Weights of a small transformer language model.
Size: 12 layers, width 256, 8 heads of 32, MLP 704 SwiGLU, vocabulary 2364, 11M parameters.
Architecture: RMSNorm before each block, learned positions, no biases in attention or MLP, untied embeddings.
Training: a variant of Adam for these matrices, 215M tokens, 6559 steps.
MLP neurons of a small language model. Each row is named by its layer, matrix (down: output weights) and neuron, and shows model dimensions 128-255. Each number is 500 + 25 x the weight over its row's rms, rounded and kept within 0 to 999. Numbers have three digits each. A neuron's up and down rows have the sign that makes its largest values positive.
A block is one neuron, or neurons of one layer that tend to fire together. After each block is what it responds to, as a language model described it from the Wikipedia text at the highest values.

L3.down661:486504529518500514467500515503490510491452536451520542503501515519475523511535520496471577541507481546452519517510562529515468460514468515510494493507491499507540483471491529459500499504510496492568494498501519487484492482479498512514498487499499465482455510492481529494513535455503518497495464517486515480489490486499496476478461527474447476498543586510506520535453564501483472526496
Possessive determiners

L5.down224:530519481501533501487506499524486477452466457484508481526523522534509515487463484516468494484517503535536497511478441470508506509487526533473529495515518533461477518507511524485501481515491487510481463460563539479470504488542473517473537468519464521531459538477489487496468487511487485531457504498503544559465456488515476505499515478498476487480473542542522506519499466468495515555465
L5.down483:487488491521464514491506508473514524524460476520454456474502515514526495478455490507507543449508530496471471496507482494468457510460528495455479506471497494487472501479528491538506514482470478476507489503502511498541549527521457542493479486513493447499459460508486518491464484499549493505489474478519512479504472435522502507541490458492487485500468498504487513542508525563513495473525
L5.down630:537491493484528563489517442497469528503499482499516551492485502515547481521492506494529487537545455493479505472504543506500488451484505497491510515504501524482510568506511501507496526541527492563540535565483466493513500533506553503501485514521463492525483539541480544501463532493479506487530471501469525516524490536486530503469492461455498479503498519548511518512513553494484512523503
L5.down649:491543504505505488480469502459483513531514514500515513481508461503484453503464537509488497507540513461488518543494534495522528496521479483539548487550505516486511458511528487479491471469537477514527501486516513506494494509441455508505433521508567478508521476503517511499491470529448513513538527494520486467511515536474522493447489460501498469546494504509514494478515499511471523488497
Mid-word continuation pieces

L5.down120:473527503500494522509515498499503501479500535451494477541476468493435524471505498505490488523555531475515516514498476521465492546483528543534511510482503461503523496512455471487528484526528508489487474473533449489480498501499528519504543500510494533497481428523511489529482501488494510472495534531518502501512517543539520508442485516521504445486478500500496512527498513521542547484451
L5.down385:491468507512501505451529531455498520443509524516470483495510479474514536494493536518530450473519527523543510501489505509479510515513477536492497496508491496455523528516485513467505460527541502458495457521501497519489495524455472496527525506465452503482537490482544542527482503489492515452472485486467498492495536509514510497499519503512495480508474502490519511443515519486527492482493
L5.down474:502470534520492445471510540507513537517491533414537441530557537458490512492507458522463496495482477500524512503507530475457520500495520479491487505512498508499505502497509487510439511497480513455497498501509497507496485482517487476496525462463553501489513459522492533477509539514506501497494505511490505516472499478518527515501486482504478476533470445524522462523440519523549528504514
L5.down602:527549473489530482479483513512534524499473549456503488508543508468490551465480499510515516495486499532517480489532470476480474559524504512501508535547582488535519478560525517477508501491543506477512511491472509525472489482527519495487503502493496546458488498502472517507554558495484487559496516489508506506485509487445546500469468550533521478504509523483483490467504486537514512529441
Year-completing digits

L3.down262:473554511503507487468511511489535536496488446534489524511491472490474528543477502500513496459540531492480506506510475496477491474489478458498519506505491501504547456526496516479537512535463505495482508485446545562495531471465449484457516449483494471521488505494509514495451499546505526518526499482479493509539518515471516547487518530508489471504538475444451483519520494489471505425546
Blank-line paragraph breaks

L8.down29:507492501524465493469497541484524525434537515529496497566495505529529521481497486507502467532510515509506541487577488500465505525463523509521491519487525545484518497509504475513510519523488526550460491502540500479506492464487552494500528471489495493506495531501483512470515482512503487504502501472513493525532507495517503475485533474514517445504539494512483487488477488491473478498495
L8.down55:481490532480487508460493569468500542493554513500468504489508489493501457470502497498473508513523505490484531503508467523491522511461478505484524453444520509525518519443520482461474482451533521522460497466500556521479541569495493481542509506505539477492483486517515515504446469505533511498520513476524539500540496492518532525475501522558516521454534497512473530505502516496526477473510
L8.down63:450523516467484544489474542471495519471460508431520485490473534496463497509467521496489507471481538491492505500492492514522481472549503529510494507491511477507463482501483494492523489507502466414519565482493517529530529504524484515506485508513500527492542477492518523451511517509491567478488499474462462497498489472493487529472509474454475517491495504478519494473498529497529476524470
L8.down86:486490470500521506515455574510485499424504500506485507523468492499517509490508463498478491491480515523522515512528500462530481506515507460517511505506516512556512525488490505476531507517516486496492460531498513503493461484481515464509516498504497483464464531472483494507526535485511483488484499494494523516494523483486497449491514496522502475498520522489517527536491483489481502535489
L8.down88:475520531503523513482537555524503496499479477468501488461484483501511471497528467493490514502488489519510538460501452516491462523530474490505519476479500520517485530483520493487479510482513490468482531450516535515497516517499492466444471446468537482480457486528504531517478548486531501473478495517550509518506506503512523488496507512461499537494484482495507505487543465465464489535460
L8.down92:511487475506525474506454480463485491513520509497494480481449498532441462495533496482490546491485453502517504492458477524510494507484459466515494488483484518484451503509497498477489478516479502525462487503448508473531494531531496499492542479505487549540509513477525471488492515559534501460451474498523477476516468497522475509510455497488503440462516525486504493521488498515464530512486
L8.down124:494505472509494494470485514496541489449529479500517475512456476524487507461531494516438446523475489555510453471522465502513521504508491494491483514430510514481533499514513537473491497475498543462526532485462446547485505508564496496526477508526469508526531488502516509460471506481464518513495510489504538451513508495455519506489480539507497511474495552534517455452479507504498492474473
L8.down155:498480513476463482490534493487463527509487535500465464506507536521505542483521515550460470520552495529484497500490493542546508502525467456504505525482534505519490446474473513516460466459496503513474511487461498537511542469495474496481491457539482509485454533496494511503468487484497529500510498493524511537518488496460550491501495530544529462523531535517503494525498528487514518488494
L8.down222:503489510509500506463500598507510485501454495495529509513530504490465490513503508542491544541499466494516480478481500524549505495505481523520486489525501466488525472519460492500532520472490464451527480512495486521519485494499481517496498526486518496528493497477530474492504482526467508470435495506553506529495478478487508460500490510505461500512509507500475479486504521535510479500496
L8.down372:483509496486453502491496537497513530550417516477505545493462535454528513500499510547555492502518479522483469500555508511491509515513481486506523508472545507459488472535483516512476465511510499530510523500498503485542467523476493483472476486501512485476491517506563521471473498478476516520541482551519502477463467485497532487438504516527488484490522475505528522499477528498501513485511
L8.down430:496524549446506491503504504445520543522508492499500487539493507472488485494493529455469472502517484473472512502483478491506513475526452476472486516465481496545480525474545482472467544512480513465492560482503530537488536500468495528519513484493490545499490504515506503526507492505509500459523493483478456490463492469523488499490467489511489500496500536507544536491484500500534435490543
L8.down502:502548483528503508473511513511516529471458510492497516490530459517528527475503520497483477518511467498515476489543528512463497476477495485491502546451489514510500482527539473422510508514522538514519531511500499467473521531517530469511504479521502526474487510513475522488479519479492542506489504481508507512488499512474538439496510542542500506541493515506515492507535556466523490506480
L8.down520:464512492475535476524449500503505524483517477482516511504506473492474482495458501550432467510539487543531500502482496520507510503460510511503530516472475498536527468508520465516510491505541517489491520478507479508486502420557483521505487518494488523527510532490545564544469483477477481496487459495526553500509514538486500524488540508480536450523481499509519469496502532532501538535499
L8.down532:441493515512532477443515553491506484423505509491475510533448494523447522470509511522470471497482512525494501491491521533491469503498507499516478484483507466515516501493482521452500468500482493501500497499491487484488520516529534457490473464482485511509501493499484510489461502485481459493488462489540544497489492471481494462485547519563500503499489525477479507489463461500488486537495
L8.down543:508489516517514505483478532465508492515510502479525453488492556497486504530502502495484514494491465437518492532519511495484542468493496493501512536515487509523481515471495505517493510516508482503459526465496454482531520486466487503484488508486495473523457498501546512466487513479528485441505496507530459479501507479488469507513472529523547507536513521475494515520467510495494503496535
L8.down609:510485532481470476464529467454515472510477509507534532554499519521495480488528481504496530517496507530514515476486486497482516496547549526508495469494518523493489504468536521465492495467469496515514519502505477513465515437481559464513492480501486500494454481526513514479520541454490541518488506539481510482541472470537528517502485509498483511503510537489482561498475484483479481487501
Word-completing suffix pieces